python train.py --hidden_act="silu" --rope_fraction=1.0 --bias="none" --init_std_up=0.0249 --learning_rate=0.000548 --warmup_steps=375 --doc_mask=false --dataset="wikipedia_en"
MLP neurons of a small language model. Each row is named by its layer, matrix (up: input weights; down: output weights) and neuron, and shows model dimensions 112-175. Each number is 200 + 20 x the weight over its row's rms, rounded and kept within 0 to 999.
After each neuron's rows, "fires on" lists the tokens most often at its 100 highest values on Wikipedia text that the model never trained on.

L8.up1247,230,203,239,192,215,228,230,209,184,180,158,215,242,177,188,208,177,189,203,167,157,234,190,201,189,197,221,187,241,190,220,190,245,223,195,182,180,200,191,173,175,215,184,166,171,181,239,231,200,219,188,182,227,176,228,186,160,182,195,175,230,199,162,182
L8.down1247,192,202,242,183,179,230,188,181,178,195,171,214,196,211,239,210,204,203,217,174,199,192,222,191,171,214,187,178,190,186,218,199,184,195,178,139,203,202,185,196,206,201,203,184,212,198,227,199,162,182,214,191,181,203,188,205,221,192,193,185,208,160,214,216
fires on: "-", " ", ": ", "Team ", "ent"

L11.up807,209,178,212,177,229,146,215,237,243,223,197,220,189,206,193,187,178,193,203,200,167,162,218,195,217,237,228,217,183,206,215,198,212,175,202,215,193,225,195,165,175,195,195,203,240,203,195,193,182,238,221,149,186,215,226,233,215,161,207,167,192,213,186,185
L11.down807,152,183,194,215,186,211,192,192,187,151,178,193,221,245,181,189,208,189,213,206,230,220,225,208,202,210,251,201,199,167,212,171,187,235,192,217,194,156,231,160,206,204,195,207,173,185,182,191,234,195,169,228,224,211,170,197,187,231,209,211,237,173,202,197
fires on: "m", "M", "l", "ul", "c", "ar"

L4.up575,189,213,167,239,221,198,175,194,207,166,206,169,207,191,200,193,183,198,218,176,173,189,192,222,203,203,200,195,202,234,193,201,206,223,208,192,180,213,209,210,191,200,201,177,184,168,167,203,168,204,189,203,227,193,204,157,182,185,199,181,243,185,191,182
L4.down575,177,169,205,191,210,190,196,203,196,187,230,181,187,192,247,221,225,205,173,202,202,187,211,201,194,191,170,228,206,219,197,180,195,151,176,182,219,232,208,213,201,218,193,195,193,170,181,172,228,206,216,207,187,214,200,176,222,195,214,185,221,200,188,187
fires on: "place ", "ent ", "er ", "and ", "or ", "age "

L11.up934,194,184,202,205,198,208,176,216,226,181,187,190,193,202,184,169,211,189,213,187,176,174,236,229,178,208,235,217,185,220,193,181,190,221,232,191,183,179,208,199,144,218,185,190,195,213,179,151,207,195,210,195,190,168,217,181,190,168,204,177,206,187,187,171
L11.down934,178,218,218,218,196,217,206,174,166,233,193,166,174,202,190,190,253,189,166,218,197,172,193,185,193,193,202,159,219,169,221,173,198,185,205,174,197,199,207,182,217,197,231,232,189,211,222,213,211,169,168,208,230,218,169,199,189,206,201,212,199,204,221,226
fires on: "l", "p", "re", "c", "bel", "al"

L4.up1576,171,245,204,213,221,197,192,265,192,199,205,198,179,195,165,173,220,182,213,185,238,180,220,208,188,264,223,189,192,199,202,212,209,173,207,177,138,206,220,188,229,180,186,178,225,188,217,225,195,189,211,200,184,158,186,202,196,201,190,191,196,184,208,197
L4.down1576,243,199,195,211,196,169,185,230,196,176,234,245,213,186,196,167,212,204,183,193,190,195,235,227,242,220,152,164,200,188,190,191,194,225,228,200,188,203,236,194,188,183,198,206,233,212,210,217,214,188,193,200,231,183,184,205,258,200,173,209,199,188,218,191
fires on: "199", "g", "of ", "G", "195", "201"

L4.up1786,219,199,184,231,209,211,216,211,233,176,186,178,200,182,200,184,189,205,221,180,206,242,170,189,197,198,211,198,202,207,203,188,187,171,158,218,215,222,169,203,181,176,187,208,169,194,180,176,193,179,193,188,176,193,183,182,186,199,190,231,204,159,206,190
L4.down1786,193,221,187,213,195,235,184,204,197,192,197,207,181,175,235,191,172,207,234,195,190,213,170,198,212,200,226,228,235,230,249,229,217,174,210,158,197,184,188,173,194,201,194,188,243,174,204,176,204,190,227,188,215,198,206,200,208,230,198,203,189,196,200,217
fires on: "ac", "ism ", "o ", "az", "an ", "ision "

L8.up951,210,179,231,181,214,204,190,173,209,174,180,181,215,191,209,236,229,174,199,182,182,196,150,218,225,208,222,188,229,214,207,199,200,198,199,221,157,174,201,203,180,192,190,201,198,183,193,197,187,213,174,225,202,186,199,213,175,204,215,211,197,196,161,208
L8.down951,183,201,196,178,177,195,190,228,220,208,186,214,190,183,196,200,200,177,172,186,191,204,196,214,176,201,168,199,165,202,223,175,226,210,207,177,208,157,200,198,192,232,218,209,169,215,197,198,202,224,170,186,209,188,210,199,207,187,201,238,190,202,227,188
fires on: "3", "to ", "er ", "er", "y", "team "

L8.up1791,172,175,210,214,218,186,201,160,211,208,151,205,232,212,191,189,213,226,235,195,207,196,203,181,230,192,174,187,183,159,173,202,193,198,182,211,176,218,204,176,212,194,196,228,205,173,215,232,215,223,178,220,218,176,208,202,220,194,237,192,166,160,183,223
L8.down1791,186,185,221,188,192,221,187,200,193,198,216,204,197,221,222,177,186,203,196,179,223,180,186,211,207,209,193,182,214,200,210,206,178,196,187,241,201,241,194,201,179,206,197,202,204,175,202,215,220,203,190,203,194,200,224,211,207,198,211,202,233,210,187,212
fires on: "en", "al", "ag", "was ", "Ag"

L4.up1216,210,180,210,211,208,151,188,187,185,204,212,178,219,184,187,184,197,190,182,196,194,201,199,186,181,208,212,156,204,234,254,192,190,179,201,210,205,223,210,186,176,215,231,168,204,206,193,225,224,198,161,215,205,188,183,215,145,215,202,166,194,167,219,206
L4.down1216,189,183,194,208,200,248,178,185,177,207,211,175,221,205,229,208,199,192,225,164,192,157,192,180,207,196,221,234,186,183,204,188,172,223,197,161,202,196,204,218,260,208,195,206,199,199,199,220,189,182,171,203,202,206,179,204,195,168,225,201,203,245,229,205
fires on: "i", "iv", "pos", "eas", "ivers", "es"

L8.up1400,179,205,177,220,169,209,175,234,189,201,213,213,205,210,167,167,177,198,207,177,220,190,191,201,182,215,195,222,226,200,193,208,216,204,204,222,172,204,199,232,195,194,163,173,207,195,167,178,233,192,190,212,189,196,239,193,213,186,214,178,232,185,222,226
L8.down1400,211,201,195,202,186,228,174,152,217,203,195,206,240,230,229,236,177,189,196,216,198,224,188,187,189,182,195,200,198,227,210,216,210,233,209,186,221,196,208,208,172,219,190,202,196,212,216,181,200,186,168,204,204,189,178,211,188,192,210,189,212,222,170,188
fires on: "n", "In", "i", "er"

L4.up1321,212,150,184,200,217,199,245,204,207,214,183,210,169,218,202,212,205,193,210,178,187,184,182,193,189,165,234,203,236,172,220,201,215,230,183,211,187,164,232,185,213,194,207,177,205,216,188,221,217,220,191,183,198,204,250,181,197,204,213,185,198,174,186,222
L4.down1321,190,196,240,186,174,224,186,210,187,228,202,224,210,166,197,195,166,206,185,217,154,175,232,211,182,211,199,210,207,161,205,178,186,220,212,183,187,213,182,186,197,225,215,179,188,206,242,214,214,222,207,206,189,188,217,219,210,215,198,151,194,204,209,195
fires on: "to ", "-", "\n", ": ", "in"

L8.up1238,203,186,204,220,213,188,202,212,207,214,228,205,244,213,197,216,226,208,198,207,172,214,220,178,217,191,200,167,231,198,180,197,209,214,205,232,195,202,177,201,168,184,209,189,191,196,238,216,182,218,213,254,221,212,175,176,167,204,222,192,205,188,190,206
L8.down1238,203,225,167,190,198,204,177,209,219,204,172,161,184,198,202,201,203,192,243,205,224,246,207,178,194,184,187,210,173,199,207,210,215,221,190,191,227,234,198,190,216,185,231,214,197,210,166,183,195,213,205,173,211,182,213,242,189,232,176,183,200,194,210,196
fires on: "+", "; ", "@", "6", "Team ", "$"

L11.up1081,229,235,177,193,187,212,189,217,206,207,203,218,209,225,199,197,203,215,205,163,205,197,186,193,209,201,216,154,222,225,201,229,226,153,198,194,192,191,198,167,163,179,240,161,188,239,181,184,214,198,204,178,240,200,186,199,204,223,185,236,235,185,223,200
L11.down1081,188,201,214,171,200,193,202,218,221,227,188,179,204,155,208,232,207,198,181,191,197,205,212,213,152,193,185,212,220,212,206,208,206,198,198,194,182,186,208,193,203,178,170,228,171,206,190,209,206,159,154,194,197,210,218,178,208,233,200,193,197,187,182,226
fires on: "us", "k", "im", "Ch", "tri"

L4.up163,198,207,222,230,200,237,220,199,194,198,190,185,184,193,189,241,222,179,198,188,224,214,209,202,165,219,205,189,241,235,223,179,188,177,172,186,211,224,234,186,162,199,229,229,185,163,225,200,184,212,190,171,223,185,185,162,209,224,233,198,201,212,210,199
L4.down163,218,172,179,195,224,190,198,194,214,222,179,228,176,218,241,169,208,213,201,187,187,200,193,211,222,235,208,234,184,222,215,213,174,218,206,189,219,185,168,197,211,205,192,206,199,188,183,195,212,206,223,192,208,205,212,228,201,193,194,171,208,196,191,219
fires on: "P", "ch", "p", "er ", "Team "

L8.up148,199,194,245,184,204,223,198,188,212,163,208,246,246,213,180,193,229,190,168,177,207,223,203,188,206,196,212,216,227,175,211,172,190,228,187,181,170,175,197,234,200,176,209,202,245,218,205,226,240,224,198,206,203,236,218,218,174,171,215,211,153,175,216,174
L8.down148,206,193,186,184,197,193,216,193,239,232,211,145,174,205,229,185,185,190,235,198,219,221,205,221,208,180,245,196,197,221,207,240,189,215,214,207,194,216,202,172,241,179,200,206,185,192,164,183,200,196,184,223,199,194,197,188,172,186,217,174,213,192,193,222
fires on: "provid", "giv", "pass", "elec", "announ", "syst"

L4.up422,216,206,200,176,243,180,231,196,216,190,201,205,236,175,239,204,181,238,182,194,204,177,196,204,204,172,210,205,209,237,184,175,223,186,226,222,200,228,176,196,176,166,192,201,182,188,219,199,223,172,193,169,212,213,203,189,203,176,230,200,210,189,208,196
L4.down422,194,195,218,228,177,225,197,222,214,217,210,212,201,187,186,200,180,170,189,205,223,190,201,214,198,219,190,207,171,176,200,208,228,183,223,235,172,208,219,223,201,198,232,203,197,193,198,197,177,232,219,206,218,150,241,196,181,231,188,203,221,207,184,204
fires on: "-", ". ", ":", "re", "ph"

L4.up980,163,182,200,196,188,210,203,216,206,203,225,209,192,204,176,193,214,206,177,220,235,182,186,163,190,221,198,229,203,166,219,185,202,232,217,203,187,220,196,192,214,224,203,169,195,186,219,237,209,143,221,178,174,195,232,224,214,187,219,185,202,192,202,182
L4.down980,183,231,202,188,178,240,224,168,178,163,234,200,195,212,162,204,221,215,213,196,199,191,215,173,210,187,201,200,211,206,233,244,192,165,165,233,214,177,208,197,231,207,175,189,177,190,211,159,181,180,182,208,183,201,220,203,205,216,184,181,222,194,190,192
fires on: "on", "l", "b", "org", "ograph"

L4.up1668,195,192,180,213,174,206,173,206,209,191,210,222,186,202,173,233,218,215,171,187,236,210,225,227,208,190,202,219,181,179,234,216,207,199,228,220,171,171,243,224,211,201,209,193,174,184,172,194,224,191,185,195,181,199,203,182,201,201,228,208,213,209,175,236
L4.down1668,197,205,191,190,212,189,190,178,231,193,182,212,223,188,202,225,196,209,203,199,171,208,221,173,237,199,198,184,193,184,224,206,222,186,203,229,230,225,200,154,169,197,223,215,216,214,219,212,183,156,187,224,175,185,206,218,216,188,208,189,190,198,219,197
fires on: "| ", "ur", "i ", "signed ", "ed ", "made "

L11.up368,236,202,176,180,233,164,189,215,198,188,226,207,188,228,198,170,196,220,174,210,180,196,174,213,220,185,197,205,177,223,197,208,202,213,204,190,151,199,237,177,214,220,172,193,224,216,166,200,238,164,197,188,179,217,193,179,192,195,248,210,183,237,181,194
L11.down368,187,219,243,203,182,210,218,192,205,191,180,176,194,222,187,186,220,179,209,192,207,184,242,174,190,152,188,219,211,152,194,200,249,172,184,219,190,209,178,185,215,199,229,205,190,211,217,195,190,187,239,208,188,203,211,235,226,171,185,199,218,203,209,180
fires on: "an", "on", "a", "s", "com", "vi"

L4.up302,157,228,215,206,210,203,175,225,234,188,158,192,223,191,199,203,191,220,192,174,217,184,220,221,215,190,232,199,151,161,183,181,250,210,178,210,195,225,154,169,209,205,223,218,200,202,186,238,197,163,209,220,198,185,236,245,188,185,245,220,197,166,193,199
L4.down302,165,206,243,206,203,198,235,216,189,191,208,194,217,193,193,204,191,174,189,167,193,175,182,210,220,182,170,179,190,190,230,192,207,171,181,219,256,240,220,181,186,196,177,181,219,211,230,199,202,190,178,230,213,205,196,207,185,178,213,203,211,216,197,203
fires on: "ag", "com", "Ar", "al", "ul"

L11.up617,181,165,208,185,194,171,195,184,222,160,204,200,193,201,202,153,177,199,220,187,232,203,159,209,211,235,182,175,219,199,197,217,197,220,212,185,166,210,209,213,210,196,214,222,184,214,156,182,206,194,201,199,193,192,244,189,206,172,173,184,214,220,161,197
L11.down617,203,204,224,207,197,227,230,178,184,229,206,198,203,204,170,204,198,181,216,167,169,219,205,186,184,205,222,252,221,228,181,208,212,199,132,210,189,183,246,217,162,234,198,165,217,223,199,206,225,212,169,215,238,189,188,230,224,254,188,170,184,189,195,184
fires on: "ar", "al", "s", "|", "("

L11.up17,225,194,182,219,223,174,192,208,177,190,208,210,193,228,194,220,182,177,207,236,206,189,194,196,175,189,244,189,230,226,210,174,217,212,219,190,198,192,237,183,174,199,191,217,240,200,212,190,237,225,190,195,169,207,218,188,198,192,206,203,201,195,190,169
L11.down17,190,194,220,187,226,180,230,161,199,177,213,209,210,238,229,210,212,191,215,187,195,201,202,225,201,207,187,185,223,189,212,214,196,205,191,238,168,224,186,216,172,198,215,187,164,192,215,176,202,219,202,209,229,178,207,210,198,209,191,229,203,230,204,178
fires on: "pre", "le", "s", "an", "per", "nec"

L4.up1000,209,209,223,173,220,192,207,189,240,204,207,194,217,215,190,197,217,219,204,208,168,197,217,206,233,238,184,181,201,199,232,196,186,160,210,209,180,192,230,214,195,218,174,199,179,209,173,190,215,139,203,224,216,225,203,224,184,197,239,216,165,200,196,204
L4.down1000,180,174,192,171,214,205,210,212,188,227,183,184,198,167,235,173,168,201,195,171,165,192,186,187,149,189,202,206,205,222,205,183,217,222,198,189,169,220,206,190,211,211,210,174,189,219,191,209,203,210,236,173,218,211,153,195,207,201,199,207,235,196,165,192
fires on: "s", "| ", "ver", "sh", "man", "|"

L8.up1034,200,206,184,222,193,170,228,210,215,221,195,179,189,240,200,196,179,186,204,222,190,168,234,198,205,194,191,187,224,177,211,198,205,202,202,182,189,247,242,192,200,180,229,217,203,204,188,210,162,187,181,222,177,215,192,197,180,193,201,190,201,206,197,163
L8.down1034,207,210,196,206,210,227,192,241,206,177,232,209,216,188,200,221,202,219,179,186,241,178,221,194,204,193,198,216,207,212,158,195,216,177,191,205,203,213,180,234,199,204,185,196,178,154,217,196,221,227,212,187,218,220,232,177,190,249,209,178,184,164,227,187
fires on: "th", "cl", "uc", "un", "b", "ak"

L4.up1326,198,221,195,224,213,186,196,167,196,186,197,213,210,246,187,213,195,206,205,173,235,195,199,192,202,198,227,218,207,163,217,189,197,190,163,214,212,243,195,204,198,154,200,216,191,242,204,178,186,186,198,181,164,226,217,239,206,208,219,230,222,219,203,222
L4.down1326,204,190,256,210,182,211,205,170,189,154,217,221,209,208,202,207,231,200,202,189,206,176,190,169,213,196,223,176,217,208,195,216,198,200,167,218,203,201,186,190,164,241,176,196,233,185,203,221,198,186,221,165,211,188,208,213,202,171,215,195,200,196,191,219
fires on: "F", "N", "oci", "form", "r", "ol"

L11.up1465,200,236,179,211,194,195,183,189,191,183,169,216,216,191,241,181,203,190,209,181,198,192,193,196,221,203,204,186,199,208,226,213,211,181,178,210,193,205,193,224,215,202,191,167,225,190,174,208,247,193,197,201,206,187,219,158,214,218,218,182,209,195,173,250
L11.down1465,218,214,168,201,180,203,166,232,223,204,218,172,207,204,218,226,187,203,184,197,229,184,211,222,210,205,247,183,207,202,217,207,231,201,223,172,265,191,176,166,178,173,206,192,180,186,247,191,189,221,172,197,206,192,183,209,194,198,196,224,195,196,188,195
fires on: "a ", "n", "ug"

L4.up928,190,184,212,198,219,151,201,197,225,183,172,193,221,215,171,184,195,197,205,203,183,203,165,201,222,200,224,219,171,184,226,181,232,189,177,198,209,174,185,186,186,193,217,232,203,206,214,210,215,197,190,235,182,204,213,216,195,186,225,181,209,205,180,206
L4.down928,176,208,158,193,183,220,221,191,183,175,159,221,208,173,217,225,196,196,205,170,228,209,216,204,191,203,229,235,226,190,211,203,191,216,199,192,172,219,205,176,229,198,200,178,181,185,181,190,188,188,211,206,211,217,193,212,197,239,180,189,198,211,203,188
fires on: "of ", "er ", " ", "dr", "ing ", "et "

L8.up1485,195,195,207,217,223,160,212,198,206,207,179,187,164,201,211,192,150,199,161,194,214,227,190,226,194,201,209,230,187,206,192,198,189,182,215,213,173,192,180,207,239,185,203,173,196,224,185,171,201,198,185,216,198,205,212,199,196,192,227,195,175,199,212,208
L8.down1485,158,193,205,186,227,222,210,211,253,211,185,213,213,171,182,210,213,194,223,207,209,221,170,171,201,192,209,190,221,185,214,166,203,205,220,231,189,201,214,204,197,186,211,191,210,219,178,211,196,202,223,208,215,200,207,234,216,199,227,206,244,173,205,213
fires on: "in", "tiv", "ov", "si", "ar"

L11.up1096,183,178,198,198,249,182,206,179,228,217,212,182,220,182,219,210,184,201,197,218,201,187,209,200,195,202,199,194,185,205,177,175,198,203,243,191,193,216,175,218,191,176,170,181,200,197,202,182,191,192,178,223,183,185,224,193,229,179,206,198,219,219,198,210
L11.down1096,229,191,182,227,169,218,207,228,222,231,224,161,204,194,210,143,209,227,174,236,194,168,221,190,233,163,182,195,175,183,189,207,200,218,209,209,198,206,207,217,190,193,219,217,227,212,211,191,189,190,203,257,196,235,227,215,177,244,231,186,197,205,203,216
fires on: "-", "er", "cl", "ph", "fl", "L"

L8.up930,208,186,187,182,203,169,208,186,190,190,195,187,227,182,208,215,161,173,216,188,232,173,227,200,172,238,214,199,225,221,214,191,207,186,202,206,199,206,195,216,217,225,209,167,200,157,197,201,207,201,218,213,208,170,191,175,219,176,204,169,184,209,170,210
L8.down930,215,174,212,182,194,228,199,219,229,179,200,206,160,171,194,193,229,173,207,204,210,235,175,196,214,220,184,196,203,212,222,200,200,170,193,238,194,158,247,174,196,202,173,213,225,226,207,220,193,217,133,181,185,194,203,177,177,197,185,236,204,222,235,198
fires on: "Mar", "n", "U", "a "

L4.up1266,195,218,194,186,197,185,226,222,187,203,222,174,204,184,197,200,194,218,223,161,189,192,213,161,207,221,221,202,193,193,186,165,210,200,202,191,207,205,186,219,210,205,216,179,212,184,235,207,222,172,178,186,188,201,181,227,218,233,199,209,209,232,219,221
L4.down1266,241,193,206,210,221,225,191,188,217,165,180,164,202,186,198,184,194,168,159,196,178,210,184,197,176,187,209,228,192,206,205,194,207,180,207,205,190,200,197,201,219,217,187,183,198,192,191,196,177,198,238,202,225,162,225,223,237,188,192,183,226,179,173,205
fires on: "of ", "enn", "L", "lin", "War", "D"

L11.up181,196,216,193,219,198,209,160,217,177,196,174,164,213,205,216,209,210,183,163,190,169,195,183,210,202,233,229,170,186,188,207,231,172,202,230,191,195,218,198,181,179,190,172,198,208,185,188,211,204,168,203,184,210,191,211,215,199,183,179,219,206,210,190,225
L11.down181,183,223,225,218,163,170,219,212,160,183,196,237,177,219,192,201,222,251,184,189,194,198,207,204,229,191,185,228,200,197,213,200,225,243,196,223,178,205,215,217,210,208,211,219,206,208,215,175,216,229,185,206,215,207,215,220,190,192,202,208,175,198,190,188
fires on: "ad", "thern ", "ab", "il", "or", "m"

L4.up825,224,194,179,228,206,200,191,191,222,194,193,197,178,229,188,214,174,209,185,180,218,180,193,210,170,203,199,205,180,209,223,197,233,208,242,195,197,209,233,200,179,170,183,222,186,208,206,209,164,180,183,159,211,182,216,204,193,176,226,178,216,219,198,216
L4.down825,182,194,233,178,195,160,201,198,230,178,203,181,204,184,198,209,210,202,177,202,206,183,224,230,184,179,190,204,204,209,183,184,184,193,192,224,171,178,226,203,175,193,230,164,191,181,178,203,190,194,192,209,182,227,189,206,157,211,174,185,192,197,181,200
fires on: "ur", "ab", "di", "hal", "ed "

L11.up183,194,167,206,195,191,192,169,209,225,203,202,197,204,195,187,208,221,189,168,182,200,200,184,182,182,183,198,173,197,202,228,200,203,202,177,203,163,192,192,169,165,191,175,202,203,182,194,196,206,186,181,234,189,211,211,190,212,172,153,204,208,200,157,221
L11.down183,210,209,218,199,196,156,180,184,207,232,223,198,224,215,211,222,186,242,172,187,193,187,196,206,192,175,184,198,189,192,157,182,199,199,159,165,216,193,210,203,174,198,198,209,239,205,190,209,175,232,146,210,210,214,189,150,199,202,239,217,201,173,213,197
fires on: "and ", "y", "e", "ly ", "er", "-"

L4.up1419,203,226,171,214,219,191,217,211,219,154,192,143,199,216,179,231,148,210,203,204,185,205,183,257,203,172,215,215,208,197,212,199,203,169,228,208,187,163,182,220,187,210,176,195,213,188,199,199,187,165,189,161,228,208,186,215,198,232,207,165,195,189,182,172
L4.down1419,204,195,230,182,200,201,210,202,182,213,218,192,214,194,198,191,206,184,184,206,156,225,214,162,237,200,184,178,164,204,195,204,186,194,190,138,188,200,197,199,177,177,222,214,223,212,217,218,203,183,179,189,234,185,240,214,212,206,218,228,199,222,191,231
fires on: "i ", "a ", "in ", "-", "ing"

L4.up1018,212,251,193,199,206,196,199,217,227,181,221,173,183,177,180,202,172,211,187,177,174,200,174,215,174,187,199,172,256,187,186,206,205,187,244,207,167,198,188,211,215,214,158,193,214,196,177,186,210,187,209,227,207,195,202,177,225,143,186,180,185,189,203,201
L4.down1018,184,216,184,181,209,200,187,204,199,225,236,195,171,217,191,160,202,198,211,189,207,180,212,194,189,195,200,185,217,210,148,209,210,186,254,183,183,215,236,203,193,178,193,199,226,181,176,207,219,203,183,207,212,201,186,180,230,192,166,219,206,182,231,225
fires on: "G", "g", "c", "h"

L4.up895,192,216,156,212,214,206,212,186,240,188,199,173,199,170,209,194,210,246,151,183,202,225,192,188,211,224,195,191,243,214,193,207,210,199,173,211,194,203,187,191,202,209,168,201,176,179,208,188,220,172,194,178,168,193,204,204,142,224,188,198,187,156,204,210
L4.down895,201,233,166,163,161,196,213,240,235,189,206,221,171,250,229,180,215,183,214,209,166,191,208,197,221,211,216,182,204,203,171,208,214,172,193,141,206,208,200,161,199,191,187,186,231,196,181,193,219,180,222,206,204,206,199,169,209,181,200,169,236,203,180,212
fires on: " ", "ad ", "a ", "ality ", "any "

L4.up1275,160,216,202,233,237,181,224,204,232,190,202,187,223,202,208,219,208,223,218,206,178,209,207,214,220,242,232,172,210,212,195,198,202,170,224,208,222,204,219,234,189,237,198,218,157,181,166,216,218,225,202,206,215,191,177,213,205,156,219,236,188,172,185,195
L4.down1275,199,201,168,177,193,214,178,179,176,208,200,189,164,200,188,219,175,163,220,183,198,162,209,199,240,186,229,204,207,201,223,205,218,189,228,186,156,165,186,201,182,220,211,170,226,194,214,190,208,182,234,192,206,193,214,204,191,216,225,215,209,229,185,217
fires on: "er ", "an ", "o ", "s ", " ", "a"

L4.up562,173,237,227,201,175,175,216,203,228,166,189,203,179,213,234,231,213,224,204,202,176,219,195,204,201,219,203,199,221,199,231,209,193,218,213,202,189,212,203,162,208,188,176,194,188,227,225,215,216,201,208,223,198,223,194,242,206,210,192,225,225,198,189,183
L4.down562,210,223,193,201,197,184,191,190,205,176,261,184,225,171,187,228,193,210,153,227,224,181,245,238,175,207,169,200,203,231,210,181,193,220,223,195,198,214,195,216,228,181,223,213,184,200,174,221,195,207,197,217,162,213,214,249,205,200,141,149,219,202,228,175
fires on: "sh", "qu", "ually ", "Sh", "ly "

L11.up307,207,198,185,201,193,226,183,227,207,186,197,184,204,203,207,181,168,232,218,224,220,164,216,238,176,181,218,150,191,186,211,242,200,170,228,205,179,250,191,210,178,207,182,212,211,226,223,196,227,182,176,173,204,174,195,184,184,179,214,164,265,184,189,233
L11.down307,219,203,196,236,180,198,196,185,223,216,174,192,204,204,205,209,210,149,148,199,201,164,204,194,161,178,199,204,179,230,159,202,201,196,194,225,204,201,214,208,199,203,196,185,193,221,183,230,211,224,171,239,205,197,176,200,211,188,193,195,198,174,223,187
fires on: "h", "Cour", "cour", "jec", "un", "up"

L4.up519,212,207,177,213,216,188,219,213,207,187,173,189,194,229,219,203,201,209,206,208,220,227,168,177,195,159,241,190,225,229,192,168,213,181,199,195,179,220,189,184,213,184,182,203,228,228,210,216,207,171,219,187,232,182,183,173,193,214,184,178,193,172,194,185
L4.down519,191,190,206,186,159,222,218,230,183,215,168,213,173,182,185,239,219,173,187,228,191,201,187,204,243,171,212,163,228,215,198,213,207,218,218,178,183,208,217,216,189,175,211,201,230,196,167,186,245,246,196,207,218,195,220,172,215,191,198,208,207,204,185,199
fires on: "i ", "a ", "ou ", "ting "

L8.up415,235,184,179,216,201,201,198,172,207,182,213,162,195,240,179,145,154,209,165,203,169,215,216,213,203,221,213,201,190,218,201,225,242,198,207,191,229,217,200,197,232,184,175,189,186,189,174,186,176,224,174,217,229,173,218,192,198,183,204,224,220,226,164,210
L8.down415,166,201,246,209,203,210,153,187,200,161,192,202,223,218,230,217,170,198,187,213,179,153,213,215,192,190,219,220,189,184,201,190,183,207,192,168,188,217,182,218,195,185,197,230,169,206,186,223,188,234,189,201,201,214,204,177,219,198,202,172,219,215,176,207
fires on: ", ", "and ", "of ", "or "

L4.up1480,180,189,189,264,171,205,225,210,217,191,213,188,218,196,181,239,167,220,194,192,160,170,182,202,175,211,184,199,205,193,198,168,217,206,225,217,213,194,209,220,195,154,194,183,216,209,212,201,210,203,183,227,185,191,204,202,186,184,200,216,249,196,215,187
L4.down1480,205,199,196,222,210,241,165,164,205,209,179,169,211,196,194,220,221,189,189,191,226,197,198,223,183,198,216,213,169,209,192,179,193,196,206,186,188,208,173,187,191,225,169,193,203,203,213,208,162,219,203,188,243,187,201,221,176,212,204,209,173,187,221,203
fires on: "of ", "f ", "ach", "enn", "t "

L11.up854,153,181,216,185,205,205,198,207,238,199,211,175,197,200,179,183,209,245,222,177,194,190,189,208,205,215,191,202,193,189,183,172,173,183,207,194,194,217,173,179,188,220,193,173,201,208,230,203,199,181,219,229,206,226,191,233,210,184,218,220,220,198,163,206
L11.down854,170,202,213,207,159,172,198,179,212,214,196,184,183,239,179,201,219,212,176,183,169,194,200,221,209,199,190,195,172,228,208,171,231,196,207,185,216,209,182,241,194,196,199,161,213,217,190,179,214,243,189,185,191,218,155,212,188,197,168,211,247,173,232,215
fires on: "te", "ul", "le", "man", "sh"

L11.up559,170,188,200,240,196,205,230,212,186,188,202,161,183,220,218,197,198,214,244,210,174,185,216,230,227,209,197,205,230,193,227,172,210,190,242,209,211,227,221,221,165,190,208,201,181,150,216,175,210,250,224,182,216,183,195,195,189,177,174,198,198,209,232,192
L11.down559,196,198,189,222,213,207,182,181,200,201,199,215,199,220,190,178,215,205,202,175,231,212,152,168,237,222,187,188,175,204,190,201,193,179,174,252,198,227,199,221,212,182,179,196,141,211,168,202,224,202,178,229,191,214,154,198,219,210,154,185,205,191,178,208
fires on: "p", "P", "t", "st"